config.yaml
num_hidden_layers: 13
hidden_size: 192
num_key_value_heads: 3
hidden_act: "swiglu"
rope_theta: 10000.0
tie_word_embeddings: false
parallel_block: false
init_std_qkv: 0.0254
max_grad_norm: 1.0
decay_fraction: 0.833
MLP neurons of a small language model. Each row is named by its layer, matrix (gate and up: input weights; down: output weights) and neuron, and shows model dimensions 16-143. Each number is 128 + 32 x the weight over its row's rms, rounded and kept within 0 to 255. Numbers have three digits each. A neuron's up and down rows have the sign that makes its largest values positive.
Before each neuron's rows, "fires after" lists the tokens most often just before its 100 highest values on Wikipedia text that the model never trained on. A number after a token or word is its count.

fires after: " B" 26, " b" 22, "e" 8, " br" 5, "B" 5, " A" 5
L4.gate177:175115163109135076162146087113143186114063143132124190085073127103131141135135155137130107120116104136108140183093111127120141124208102085093127103207103192107122195149124127134132091179140115128113110191167151072146158152087150125114111096124113115131120133091162126139245098129123124143129099118130125178086161120151120133154117136142150114093126107056102135155112104114193133170131
L4.up177:146102140126119095109120070093121091208074168169170127086160167121087120110158153134133161139105123145137173087130127108094143130084157123102055166176137138158121181159119157142112157119165171141137136199149181197103119185151140111105091100145127161132154129156116146103115040186171154119143130187151071076156130158164142120055104117109096166120121101121116119137123116138140114106150
L4.down177:144116143210144152160092168151103163139159065077117065093156129112135125135128083064098112102160133173163118133183120115116108062063152080129106146099143122097091115129165149173159114093129158167116136186197091086116090135184130097100196134144142153106135187055151072086178142118108116131137136153144100089092126171107120092069146162121122068129135108095121114098118134145138137138155

fires after: " F" 26, " f" 13, "F" 9, "ern" 7, " g" 4, " Sing" 4
L4.gate198:134112118123151129161118105126141134130103144179062127121202085115068131116118144164152150125123096137134167134150135095177129151127110075160086129101131160087122204088140124096115150094100078097112157179110158152183118093091095156162175130136170144130098098141112197149093081141144201164131158114127141120112119095069186109140110161126064134136081148135132184120167086116129079156127
L4.up198:111153119084156129185107128105158176164152107138135094105136167189136134103103166163136156112144136107154114160110142122140137144145132104115115046090103078082161068169125138122120159164146097081097148120083150105144164157081105153144141095164106196158176070131096124144066125140159162112140082139120101162170182129145142151167186150143184143089108129162095133117056155152113168187171
L4.down198:072074156209115127137134120109112140114221151152104075185128152117101120081122114182020059107150171124115083144221151151108123120154168063107087087103111050105138151093163180095118134177172129087156168111115124120183113146161121054119130149088138117115111113105087085106117088168100123124168097168116111147135124112154131142168149135110128159111120172126169124157135149160129121155172

fires after: " h" 13, " T" 11, " H" 10, "i" 8, "F" 8, " a" 4
L2.gate39:124089127118108140149058109210095145207107120170112133102105134183147169137107162137141197152161105129125147112146115099121132097180127124171175080116134179097120148107162110152103125158093097148188085131103150118136098133119143096140150098116120169089105192084095128168163142094143121189115092100122123119142104078082111106154175125095132094108093127120097156127147114099128121129096
L2.up39:098074077133147127123098127126075166106072125098094093052127152171117143160084164164193124106166099141085218107118127099150095133182085080129134048112156144181124180116108152113051174065131116122132139116081145184128104126143187117163128111087116112107092120105151111162172152172129126122112119149113077138120158107111147120143175134087122085152127108079169170121135119135149145171138
L2.down39:125140198080105090162164094122119127099121059141114172091137128164097074112099162212151089140148059131116176115135089145136104157069070121107178148166144154127142127173111105111152139099137126114099145171165193088092093110132137159089073020118130075169136117129116110078150128143095131119136056138131170154118115117123128105107160191130141094103154169096176109128098081124138139150104

fires after: " em" 13, "|" 11, "it" 8, " opp" 7, " app" 6, "resent" 6
L6.gate256:105144146086099131108163121100133131148170132087082155169147147138129042130198080130115136156108076172182174099193136145138090175146109113088062094133152091128147149107096062146088099161152113132127134147138120093090097134125094158102131200177116074128162150204130151100113137146122113149158078108148113160143167108122101176079091126169131117121083118149143111073131130173100084148164
L6.up256:162202098100126126159109129123152125186146131128182176173155111131170143126110117093117084138110084147154120151160100067106113061168131126116143088158117084078118141120132083146114154179108116113155135100164118209044121102137135102171129151129061129121150186137181171126106107171133178133073086125130160147160106157104115121132076091107132105183109161160079138084083099125140150116136
L6.down256:133094151094065118136167157093142118155133138149144089171145117082183087134160118098103166151201087123149135150117188125088095153185116114150152084129112065097120115105074099168107081101120130212051116116067175203092130169124071173124157172108114097144170114160120168148090117104136132095169072101098168142122215123140155052104126130182109111133108125160125159130146129118114120145150

fires after: "h" 19, " H" 14, " th" 8, " h" 6, " T" 6, " K" 6
L2.gate32:144172142147118094152139107113139137177122142108130120121133122151128110115103173147146122185133137166107159142143159120146084142089079128138134092139155067099147129101139116113095152152132073111167080188199133112180106124128133114117075110112081110197079103143151098222153136073107098130119026086120091067154096147077110094088124171185144158100096117172188082088138140092108144177150
L2.up32:052161082112133173099148138101091200164097129152062125181089138059152155110112144110115135120107141146072109121143147120072157153161121083076197114097067111129150123187146113067173134131147144127122137157108172140143186196127117098185145057116102109138119113148159157060171088098108157081165115136173103177142135124130139094115113189145134124163102114150151091161117087108163169088099
L2.down32:108099094105100115106171166050109137161121101152169150127123139111144159129130117158137104181179145121153066072043107138168123112050122111121083151063090145138194129082194159128093158149111142124137136162132111152143084172089161121115114142114047198167188113127128126140189098072097122114109142157160092111117142127083146127106149138118163169116161109141122127109109117109179165137132

fires after: " O" 16, " b" 10, "O" 8, " F" 8, "t" 7, " bro" 5
L2.gate155:167107134109095118137143133127135103192144134163142105107191136100080154169105151149131103119078160148125118143124127078073096098143134139176148134119103222080121128108124104114197101153103146113069144110150159122136138125139154117100113145133168162154105091131173115169055190143135093152082135107096099055128120144119114117100106117133150134083201140146095141176082126178156094174134
L2.up155:140109107166112168141130189189079126131113109127086094129184138149097177116135134119171067068109169123119200111155106124112091149145113113143173124169137155111159165119095147125091086108126192114126077058070159144168137124169121129087130155152126182083131093140159100124135128112087102170096110121149144135132095067129141128092152128127121122169136105117102202147133127157136146177192
L2.down155:066137075154108084106109144073158125120145157125160129175185148098089106119109128160127087104144095122130141189131194116111110101070158125156160166113091155130107180118144121091083105214154184147118116126135128080131158126054100144137170157123147128139117163107101071085115147114140107079095167136201121084158080090123140112108158141139082122174105144109085157168094126133071161202080

fires after: " Y" 19, " N" 16, " Z" 9, " J" 9, " m" 9, " K" 5
L2.gate143:092152102079168115129163152105122114124143132150175147161137139111082176120129126190096153079057119175156146145113085142144104128132095107129109145080151189053169128079076038101111110124162157162111109138129127157086085149189070117126179172145091170153101224134132160141111060150135105185080155089140103150144148179081126128130079088129108130086082159109107133107083142122092124088164
L2.up143:184122109166136095156114157174102130171161153070148179115092138177156104076131157125143087103170105110106136111135190184112141086144120103066131138167088151156111068112154128152167110124116106136126159098083086161140175087097129173203095106116120099107136109071135070164188079133080102117195192152120104145089117090137096155157123171161149132110150094107184079124188123092166167205117
L2.down143:144134120154116115123100119146115146158157125121094123095178137157167082105138122154119134115195153138136114122077119105143114188050108133138143142180147123163076099162085082203137043163155115093076162158192085162151113165130189107103082175170179129119092147062093094158144133150126144142105179090134120097107118147142149155110120140112082112124171176128163119150129120119166136154103

fires after: " C" 15, "ak" 10, " f" 9, " c" 8, " L" 8, "er" 7
L3.gate362:140118198066122108133144128117123141101182144138181150133095077124133123128114178075124102123146136157113121125151141112071118101190141073124144121131100099154125151120138157088116145104174108098145158111158108082214097125170128163120144153140116141128124139151166139174144172121115147073141152154097163130193108129141130090114055126157084109104093052102104123087108122132093147158206
L3.up362:123100141116133130104150121143098159218152113106152102115154111104081142148136097136199089125157117143088136122143161101152148148125168094148185155157143087101181117125160147098177153133121090082082086077152080178169120101142137128094127145110191179137158200173121117067144154111151142084085128090129119124135081194125115120160116119108108118075124129123122144114128152098167071082133
L3.down362:124133183106136145129157095064120150155171057101141149073163111092127091076100136117112144143184141118131157138101170166095146146102121122091198119150139044121165133076111127119223102128163163142107147161078087140140220087094129105154196151092101085116145150115126153085140174067138118081138145174093146118171107113134170134073124116111100136117143114059057127104170115108173103094181

fires after: "." 25, " f" 18, "re" 6, "ro" 5, "ir" 5
L2.gate379:141180154123130111051157113133137132130109137172100103186132097144121157153140119131133151067151111098155157092030182201123099186126133097161135111166191109093155100152171081146118124138115108196081116165160123136141145127115109145118145108123072094136092129133158116139119111144090135174144097177077150151087067122141143109094203129074161120083136076188132162101092130148159117088090
L2.up379:097155174143119120168178084156137136129138120181105183118145108151119122106079099171095047115136175167147081062077113137174098153117098078171112148138137105119114067164172094122141122127055153106060145174122077082137141147123092144074187148134148070110095112098151153114222123145128090122108167104111117190165137120166177109141151123107141191131124084146075125155137101175166183089148
L2.down379:166069078130125128106118091158178164161150104066123142123123118124128134127165105056150150144083099115133166118066168112104106129074160146158167145144164144059112135126148080148159077167226129150116089135134202068111131133132132113180089109159151163111126130128134143165155103141091151136149116151125087079129077129118103100133147149165113097145170126120162155157023123138120116150118

fires after: "\n" 35, ")\n" 23, ";\n" 7
L3.gate232:159109144153106156121114103168110138098130135129146137092149145129089139137111093119123197119146186131135106117134137128144184120093205090141121156170138172105107176136110073191142112154088178177133124104135118107084131078095083099117104178128090107152150121128152072132119111131127133143084158143130145198119132116118114127156114115198132111171128084155193114147127126162077211147191
L3.up232:139095130149147083075142134128093117092149116117119093139151163168114103089142159112124167097168133091138100161122117153105219050112171096094174161103142159099084105119083123172124186187112159128181184126120146093117143142129147070101138113102127106153146120093123106113109157094118154130149127164116163119137174168092074163092083143123136129121162100108146151061119113174105154150190
L3.down232:115096104120125138084171089192143108138157127209105170177117144136137136110123113162133127047139188185118095183112102142098176085117135152125176120147081157117158151123105098137098113068057092164145200133109128119090115107077096131149163086116109089103124099064117098183151097129172154134119083151140140090118184097125076203123106105114099153175162100137198170106141128102120155104089

fires after: " B" 28, " b" 16, "b" 8, "ing" 4, "en" 4, " |" 4
L4.gate93:198133115130134137102141115133210126136102147144166148121111157058100139145150141132122174127078102106065145083160176139151125130166143108103125088111144148158157090179121139163141147124171118144127063164078179170063135109164123070085113136122166122050096100103139114127142104131096096116196112142102141109080159099120054160091149133167157131142067103124050154106134106151139081098199
L4.up93:144179149155084105096081129151128049171062126119115197071103125074169106157122136109059108154122112093149076130146165107106121082107126154124106097163098108080171159144123157152088137114129114156096128090054134153112188111154146156144161128107161137116139185087159151150178118162128136136130123164189165167145184146166093089095103077103109164109118080116094166125126120116107136175191
L4.down93:142108174173105099135132105136101141113162126158114096147111072174119183072134087075074160066161118149095043172147166109177118174125132102134145159153181134172128128176193083086130127092130147107197144129146122108139094083141097170113122095155157170089112110123056136143083133064110129113129120178110117140146093148140153153166090121152124071212148135099192133157125170107112083164182

fires after: " en" 9, "r" 9, "ail" 9, " cont" 8, " imp" 8, " ext" 7
L7.gate80:115126140114073086171130123109067145099123086126184157134104048140192135115097127162101115134176125112138125105121141074076140136118150055113102137156195163164137157130121106131178096113110132124079153107174101104163153122178138140136143187149122160173124106113149139117151162133138131089124121137119117178097087127093182116154119130076117136162128122103145144127198132088159112113082
L7.up80:143149130112125110116168098079139156123141154131137180135122168100178088108116088115096103198102167097142093159094121093149062137131086132089138137201179111128140130147089166092147103141180102122087141120140108079172175088128140113177146101133124121087119109169138148093129192137106197136142117094133093135156141106137132140079076123151128224070192117054088043087150141098162136145133
L7.down80:132141095180145120138152125096081104097097087070173151093071152109176125172072150134108123138171154121163165154128145087090101064151137042195165198189147144133157092158102101085191129170131089098098141101161111052180131152095142140152121097169072165117134137061204117117143132213147129172151121189113175130125129118137146152102110167085115148123128101104148091100149095160108117142105

fires after: "\n\n" 26, "," 8, "F" 7, " |\n\n" 6, ")\n\n" 6, "The" 5
L3.gate69:080185205129050141086141102092081124106087167102122186150051154116135171106088112097112168104129142140130121121094040126156126136083152095156126096177159131118178095159160158106087135098117095137147158117129131134144128081105177124143169139124139141116118128139136071047134082111101100139141111112148127135156123143166186111127134150099123144129143109190046121125128094190117175130151
L3.up69:118103140161122111125140099129115119120176102080098218071160139103105140118076151146115100141122048156169136114137097148167136173173155126153132104086153178130143125127076217147136132119129108110096123164165150165131141122123175125139156133142147166118173106138200122136135108136114143145102161108158143146110105136116144087094091160099172125088144157068139178137145082111136104101097
L3.down69:148170096134073143114106136171094176147125118146201138154110120142121121125121114138133111094100124144133113107166175122105116097073126119053066073100121125127094163108138191121173151145080163100096137133089086152129046123120188107134104138162105153201120073178164121084079129152164137061137156111120148124177101141115180156083173139056142148079091119100148123154126140150123111169109

fires after: " b" 19, " B" 13, " g" 9, " bro" 7, " p" 6
L2.gate197:158078128099085117115073096096073112129143117164082076098097112118090155148134157094162145100062129147092159114169077145131142103193133130122118168119096144169227147062089120107125143137102183083114167114106184144168117076056133117096149127111186178126120103177116133147143148213141102144128074077172109167108163116128150096117112112140063059144132111109108115137088128107120177129143
L2.up197:131064129160102124176140112161104161129127102154103068111089140122079141166148145090105119082086125146117152139149118103127141110127121123155093186117094145154175140044098175105150102115088163101121156132126188136142155114121135145147116094103181141115113078212122119143165120193162122162115100095159117135106118150132114142149046178190098084109143097087093154165105144122167164117143
L2.down197:127139146126158085119136083196116146127114065172132130080154085043133139073095113114107062119078139118086114115150078106086159121143074111132183191154194105164130126128162126088182068157140132120168178156073154146122165076143163149120101089115167124140138092152157147121124092212131162096126110150144113181102078127113170171113093138091012094115168145130158139163154122130094169112097

fires after: " V" 16, "v" 11, " dr" 10, " v" 8, " a" 8
L4.gate505:128089103150074253162148110120098167121106149152126114168105096158136151114158165150132131158113101151073124115080193141153094140127143094126160150109143128117129147117141102210134106159114152129109139101163066106129153156071179114130154109094099132132085147197113099101105057126148149197116154109109061163148144121103149087150176173094119107129131141176076098130166175041085166108164
L4.up505:198164099131111101117133143114099131168107116105120109131119011141184135171108176152201076159151142118111131115182112064090117168149147135101109119138151122134139138143101127207105166149120132149131156132171105155172127070121150083147105142094117170138172082099126100139171108114135143080157157115132081148131119141100135151157177127103119133128164159097132168126103150039050077104178
L4.down505:112153081113144140092142139109149148173118115183114101155089184075116143154127141094139097137197130120153139186091128133152126126115184146099152181126097139135154140111085118130136106137155169099189107111116128137102179108101143092181125141059118092132122081144128071151127147120132122174129172146085098082141092058072132060014136130086119110133175110196143084148134158132078093149200

fires after: "\n\n" 31, " known" 14, ")\n\n" 8, "en" 7, "us" 6, " |\n\n" 5
L6.gate408:142122193164077083079112123145120131116110179082151158098142168051159143158104170156130126165121112187131114151085117120092082081092137124119117099067074109122133150125182138182109118110112119150140074112158153087167128108106171115153099152178088112138167136170115132132073185143151179125112163071105153168150117100156147154091146124103131144126199130129113160162128157159074189159082
L6.up408:085194113105143076108134159152151098080091107170132113154145151126141132135056223057131171148134095112142145136131142116121115090143135156100063151092126183179174154172101109137079143151106142083084093189137155110130120160179179121149111081109072119149153153123121107190138075174139158119148126106178104126150136125128182110100100117124164183123206101125092117132177133157114175132199
L6.down408:080166130163110141140070131158149064164081156129151141126154175086083196103139121171089138075094126167174124132177106177091138152107097137111101150122142145094148122125070245163075099105169124159118114115130117136090110149094189136130111167128046177117141165107095150125173129101113120135156100099137144094115138154131141170104123060124121105095121124125140130085155078141066096137090

fires after: " w" 23, "h" 10, " h" 10, "el" 9, " camp" 7, "w" 4
L7.gate24:074165082157102142138146123170144129170132179153110125191106136164140078135085084099137123128198169163086158155183164099093102139114110107181179149123115130135164086129148084147146120147193109107129056088139098186067155173129125093068136078147158103099169084133122174133163156134085155119075070130106168154109063162183129107143140102140095133099066176133108127074110179105102191120162
L7.up24:128161144118130136166147160093094157164164169195137201175150109093153144104166093104123155121087167144111121121117161114060112156116138073089117159111101142134119105127159110121065144096113116125071104106220119142156164153107133165092163171186134120138182097149128127113081122140094064084140121134148145163143116224123074103107154169167133163119078160071153104117124113117124138111122
L7.down24:121161102155067173151113105114148119218160167130161133158126158108140111129167115065140156120105220167148130117119148084105050144113132047035101146075131157145152134137139084162085149092128112124092151139185134180187125176095071170170178153103115108137157088189116138122090118131092116137136137083103153179185057137119131101106105156118130179121084185110136129132111099154123131113124

fires after: " " 46, "|" 15, "–" 8, "===" 6, " |" 4
L10.gate434:123157074053132169126139112116149112137122140109100129112128181098129092160098151153181130124150158144095137157083110135095103151177086062178150134157090139111120143131067091094166069175127114102137134089137127082150074137146098075154169113136113213140151113140105184112174112078094087106176178167063182137184187106194106086129142143135147104125168102132123118170136170118109141131180
L10.up434:093100111171105135073129120081104135067145099125201174117115113158118171098043092142088121120107107140172134078124161132121127167075148030094121143117145139109140183186160134129149133122078171148161071103157132144100050136152107166160100153101149144070116020106114114111152130163134124140140191119080124122163159159143138093088162177159141111157140165179165149124172130091137116140126
L10.down434:155103133101091080150120166118083170161124117143145152109144093129145152122142105146113101120064157203142140158170154147104092161080157109166140114079107172140151156170056087148176127129139175096133160120127174172129100118086159185114135163066077107109147139138125093142182132127128153112119182049122054049102148128173103115070135086134117147081088098103190138118132159175122149161133

fires after: " pr" 22, " en" 20, " a" 18, "-" 7, " Pr" 4, "v" 4
L4.gate138:115136186220079113099148173114139133133118191172154149069073050129138097107151165141139155131150135130102178107110091149167131135074140096159085183096140127156190143109132107147127181076145145062117148113138111101075116156110100164169147106105148099146170192119148145137191152061090132129084167082084165112153107153160096091160129130099148086121156111086142071081180153099094093145127
L4.up138:166166093120087100131126222148178102157116146086126163128113143175142106097145108107199059117071094139089152152136144086090116131125135171040127122130146141125129143149139127201107082124118064088148155113099175111138143097168090162166129106141135095155155198159199176127154160123131132109080124094107068123154155123164139182142112148060118157155119160096119104142158173116122142134104
L4.down138:140083094119135153066144088127108122138191145150120121141113154127107115087150133130120179126109159148124152077123096154122131110038108134104128166146108190163114122095193115097130172119147151034153145165143073105148090108142140110187077165122163126135099180116125140163164053117144109149137201095134094093098101122101148160184079146147165128163166134142152115108113110113043094130125

fires after: " int" 18, "er" 10, "-" 9, "re" 8, " cont" 5
L6.gate478:104128109137154070132144158130133090143114129115104156182097145084116091199188109140128072133121138175106130181111154139121080109133174051172112116143073083127152132120108157089142128150138094071152164137134107056128098129134107146146163146055104109183164147121167122100128109104147140161149084160158130140082071134114132143096060150140153172066144154108167148063137133129117150122111
L6.up478:127095095121127146140107105149138101103166155101126121159147056127106130150154094113159157120145102135141161127111102172108127111101129121141108114094145140145115162157098148200064089128084141073099122109111114117163142206116142124156127097142127090188119138128123077205169083061170091145134101144104131092170127106136102061092108137145140150135065123116122136179083124147124133118104
L6.down478:073184123117070217158114160088108140140188122112150171090122109153082072102158185095150117108159155097157184115180151178101093086164145160083122144057133138142104125098139149114145149074117070127139204152091147137130111154132129174168078100148158163151123109137172135116163166122117126126098096049189151096108092124111136148143125103097098076122157090133151178132127113201152121154133

fires after: "," 30, " |" 19, " Y" 7
L7.gate5:156178141091214112131091153095134166131110160175173094102098090105147100164102130178066171099150116124157124173122148154128155108034130184173090110200122193086179150074109114115139071158122140123124133113161138135106150165167130137162163179146058165138124139102119150112112128144115170152176142085131131153110138146117119138129106169096070091122132102150100105194125146134089129081098
L7.up5:093165081155168162144126053099170098089162072156082118148118072166133143108121119101165120096102084128139165178122142124098168102093097126140092211134122144133132139169187119098120109108074105103154103148101117140104093162151162112176107132122072071157121131142124133151119168087068121133139161172078150111147070070137119165158102102166070157169137124135181111126137148149137132133159
L7.down5:134123096110164097130049148214135105148158100144140127143077115126107056106169170155176103126089127089173067089110147171113079135126095075101131109131162152145107113143105173116168093150110150045180149117109139094129150150143167112074128091122129151088141079157130095120137115073138143081148141048181126129150115194165158088118135074145179134104102086151139141148146140112118118157210

fires after: "ol" 13, "ch" 12, "qu" 11, "il" 8, "ly" 6, "eb" 4
L6.gate335:156183138176109146149126121068177139103120113120096105124100124118162186090097148171106143137147081126150143104108138193117166134099101106148056101111138080118174156110122122094146171093072170132055140178151101116191099163145114131127168114082116111149129122145193073133113145125087133092111097120158093118149118161141103149090126105135141097095098121121141149151064120245173115128093
L6.up335:065153081088109134161121113137118111149195152143143147146133185124090146130136197130142143125067157091160160114083117190164070097160105136152117165081083164150139144103125168155061115125150152169125094152114138125154139097126037117148185108051094101151129147153107085064065133161128189126115095133134070134085154177140132136134102154114110158091088119143128137093108165124145143109112
L6.down335:126065111091171100115130079122106111070167134139101103142155099091173180115134143139167108075113177150149145126117126200100189185148133200132116138093089163184112132137043154153115178155134093121166135116185135119159105184126107100166105145121150159080150132130035134110109113113108108169185148097106175138171166141043145054126079152094173153108151144081083154142166097090159140126077

fires after: " f" 21, " M" 12, " F" 11, " the" 10, " m" 9, "ra" 8
L2.gate284:095121113094161166171119089091131200137148132118110113121137156120078109164148116157146107098125131047141095145085122109211119176159156083114092143133098156157088157135184144171118073111127125138135135148155126125139104154116170110106154128108149152161115177103144123132142104134120200136119128132110104101109118114109169116081182127112126172146086139089147136105098138142088138155157
L2.up284:100116114103137149126109149125144144084134111094066141085106212080139129140194085128146096134148109036116103105171133099152103130145165126088162096114120132141187156163131182153134151165088099128085146142081161084126084174137148124130098125099107187147174162107130136133094073109153138092106061163102184160062138098149151120135134121108124179116097103132140065124134108146125143105142
L2.down284:155224110132124107129099096143148100121145080185109100109097128133117121038120054164109138087136126083134094072192091125124099142144107166106151137141125099158103109113180156083166136133116141092131072108115175121083149160147106140114113142083104143098150105135144125169201083125097030086119156136094166142127130134134135145090129107082116154164133115209078078155132127116126166108114

fires after: " h" 18, " H" 18, " the" 12, " The" 7, " gr" 4
L2.gate431:146144112184083157161128123182125141133066145169097121117125131151126150138143119138143169105122098117080130165113167123125127121114108107173166086143038130151146113154155142128088116108086157084129099116131093165166148122146143021087115137069095128154172079106110210131164131094160113052128087100126121108135130136150190126132117151096110152108156093091122208155108135086174076168088
L2.up431:162104124143108198172122122173076140134094119177092115082156106103143152121127169141163083094142155159083150090074143133164144078122124124058116099150055112057129128073147115156109146095155158153124097114095163185140131118124159096111129121086112145167141154148154181153087088181104110092110160066080126068158140180180132176130160148142118063201117125101092173120136095096102127159137
L2.down431:135123166112119111149107100097112167115174077176109180103078113141122157162093118146133111078136135200142130111103101160221179089110086089128158071128166053140173136107052128095165122179134098139120151086118117097155139070145142121127163084156116126160172169114133118108132147162170145095106072083074111134133131155204219112102116094145111100141156091124124134154156123066081124170119

fires after: " F" 19, " f" 12, " con" 12, " sign" 7, "re" 7, " la" 5
L2.gate408:114117156114173109094142128073119091127142141094080155144119128156127117122167149130191143076105135116114095135105150072132109149171126083118127062140152162098195143146124110158118106097128124155099127119134194185172116095135169162084148150165158160157178157150151134101122111114108165134110110107118136181164039128108145104125151171096172113114100202153102146102105112113124117069083
L2.up408:098155147078195115116159166123153172094129094145061125111113093173108131191151141111141100096117157199135118107120164106119080122138091173146128060141128131141131182120168149184146093107135175183074082122134193140137106139152089178119142127119125113140176137144143142093049095114157145135068116076126161158168102115107184104137133155121149145159102160169118114152071135072146122137098
L2.down408:092104118129133131137141194136175086130055117096093097091138118159134168118113118122093049074171121139142116163187181120117150179131190153125103107158143093150127129166116105125174155096109072147161171124084177197131119079090159103136095099131129089165170160139147121131199124115141152160054191171144072090149083134090166145126107047174128166200146073085138105142117143148081135121083

fires after: " " 78
L3.gate446:216119096084143176153175172106110077180118140078154139105099145158063146165133104101127162119129091137106225140106115131136214138158123150047043151130163106063168176146086044095104101163187077107146149102170169144161113126132125139098115094174159145117137106114179119106152130174194109118125115076099182094163122125140125079095129084133113098089128146201143159175096135156154158131104
L3.up446:146138111133105156100102059162101116137158111119147101154067035142121139093123111119088144070115122108114135088103132172152133133149113158148117157169165148141164111155161202054136105153087068117110140132120177160165096165109129156079159141128116128128225107109135112165188123148078157100133151118079104127142123077194125113134162114122133165095140153133140135080133156147138170146154
L3.down446:123148116045166134120108150140110101169149168139141112140087199187088135124147126115134173105126165099092181129145152154118092149090162127120083184091146132125098111084096094045157151164126138084145118135176186105105166103186110175133122127153151121056157154086129121174084146113084155080125152134083113159075147093139085125141096131128173151093149175106171164086136141127111119188095

fires after: " |\n" 43, "\n" 26, ")\n" 8
L4.gate338:160148097145131088189148106119118142154119134109145187096110170115086151098118150122114209123147097159090138113049122106098144121090143148126116112205135172107159155095075136163097131074109091105171108074108142098120180074104124094148141163093151136152177163111184054134137115161093096150158175119137206067153095106158088141135120144202097121108176111142152087223150091106154122166147
L4.up338:092137099159103122204086102132139174158117130091138131140132160127099129129077154149076136116137088138113181138122123143136180144086104164128130128147123109118120188094122081153080181073158100115127096095153138121165171061136118108140096127108115123122151169063093055158149123160094167148135148137109136137171114109135164086091088160159170144145110135116206158071105093099152136136178
L4.down338:085067121066100113107094098175128172065131097126104161137144144136091184163091101186159167097153169214166179129137131132167117112083126130145161114142137119106150155139136219112106158102103108135091183144129086085134085123099161144127132116108043154145192103087088107191107139174128101114182110133147115093110142098117117130098132153071152124137163122125137148121150150140098161125164

fires after: " B" 27, " b" 22, "b" 22, "B" 12, " ph" 7
L4.gate463:173083142090097093185116166135119128162176184179106184154098162144142134119079174187123162154188131084116165119139168216138139149096095168138100109099181164078120116162166092130176097096138188127136094087075108130162062121138159098159194099109113120097078126060104104142118156113092105147142096122149101068115162165123127094075097140128119116153107107127019084133121114116158154140134
L4.up463:135109118082148106142121156059096153055087141180145094122139146170135169174152135155176060179151092146126150112070131161107102142077130110120141124113153098155136084089115146164134149075175141128144090101126114141118138089213090098072164125074121199166160129114132066125123142112082098110120097105113124110063170093136147105104139176095098187122131136180145160141121156191181144165158
L4.down463:128104127144145107116124170161129132123131189098120112129101156114161216126167153118152140180100174125077168099072126169142121130093169130122090115130119096068145106032147169142159170101099120117133091113118113096110086153102134183140100151136151134141128059117099117172091138095136111133203131131103090094113176149111148161134151151208166159148130185142133112144131168116100192133189

fires after: " I" 19, " part" 11, " b" 10, " B" 8, "A" 5, " v" 5
L3.gate445:105077086145159126161141124091112126079138119134053198120154207120150134162124132113102114151167135130074122066130173090135168169132107088175107117101203164144188131121169154100173204140152117189083129144119093176157126115117161164114116124123114092104074083119105102154143100129115123142189080140150130115156149102056137158135098112123078182150087120125116099151124176109098141106163
L3.up445:137118093108086170141148136131147161089147152168123144114108133067136136159210137122071115166131187095142121113133161177156128140088139113175127085148132075133073143088165147157133112181152143116118086135154133129155110153153097092098145161096109161131093148154170114140129092115223138079097064057138112115123134112072058159128117123125100126142176127118079069143178184097049080152161
L3.down445:104047157057168130188100145113114119115131100054168124165123167108123112155158153061087133167202179111134172215166148120135122106084124126126098108152127165131112152123088160099075128114132060129151127116133129104148154071114152106118120128126093106086119163135140141142136114161132134151074175114091074087222139077089106118123151139093115115163138134126138132180196133106135153120169

fires after: ".\n\n" 41, "\n\n" 20, " |\n\n" 16, "==\n\n" 5, "==\n" 4
L3.gate447:101178152148119121069082171190116120080160107094139230085142152150142135100176108125125163162105100153125133126130070168079103102108124134114100129156098107132138160122141120148160131120139144082173127140130154114134172153181134183102116171152121174084111119112097142092205113086147195135146117055176123114162133096148129159131108147063130124153177149117112154176125128194161146113085
L3.up447:152141176149082093161105141118142142104122131086123172120164153163109157145144179156102150053100106213141117055128121094127153118086066171093130182066081126088166149099123125104188146113138129124144144103114195167145166135144124133079147099122184158071167151103144107111149092106168161163100139075214168120136078124149146134077138135057151139126201160122076133120144134177116147132110
L3.down447:074133145159121114079120121195105125164154085130153194096141190147110121144132083193118127141095041195132118163164066192118137098143143130135129119129124097152174115126153203100131143128121143137126138126120155137147121046097182105142104067181142124195145155136118141064129101093106120167173081141153150107179132117079170175062168169135083071155113083116097154178126161106117146073114

fires after: " st" 20, " St" 11, " h" 7, "ru" 6, "h" 6
L2.gate208:100122118156092146192165078158122143151117122101103117139104136108134133130132113163175158142057154138160147124093120137110055112068068169096113131070099138079147071114116107127143129076129108124170109168136126130118150087099107139109137160133112149105132107165149131101109133190149100158108113092089177133121048157178169088209147150154143135127167074083159139112117142069134162114120
L2.up208:120125137149083176175197102045125167171095109102164084130165148124144190105162148131123167176152094123158146141112112119086129183083059137081101042084093151160117116168139126135084137108124164165126156132119094112084152126143165230164141179123124126125141140128121135166185126127137113065191099156101104118121164144127199126081106179131140183143110132115094120159142124082125156086059
L2.down208:119121071140123144121147159136155213091128055184140156147089129116104098128052109119159158167165147121171204114138121074173134165102148163110081082105138116142159184099156130116146116122111101171061157176090101099153132133109104121182108156130129105181176130133123149101116154130108101154198144147152117042101181104160167059118091121149155131218130155109131107160098090156121197147124

fires after: " b" 13, " T" 11, " comp" 7, " B" 7, " A" 6, " to" 6
L4.gate375:094159128128077112132138039144188116075089116102103150102126145136153130145124120139167155127115149160119126105143193151130075108140126147154121125202100037120104163127092114180124173110090130142150129156089103141140153144141124054146153131166163092168120161134104136107193106119146169117174146175080170130117145104171137145184122076143193171114132128072114160130099171170174130136149
L4.up375:116099131179153080152134109188156169151154068146120078090111067147172146082127172145186140147122135144098153194190079081071116104138179110141199137126088155166031144107098133117168117130136099095152153105091100155146150130176123109108161096133154181130109132106130091120119100099143092118155119084171126117099094144150121152136094109141144103094125124056165113089130105173111107132135
L4.down375:159180140117144150161114095156147128119146129126091131177137131120122132082094152128090099159154102181120160077118131108115146176140108159116137057123142093132126100147173108087089104110138198102128094130150162074019132083107131148154116144157101145117202109068099112148132141127112169107137146203121109132141148138063114153203119057122101153139100183141078170087107171128153209116149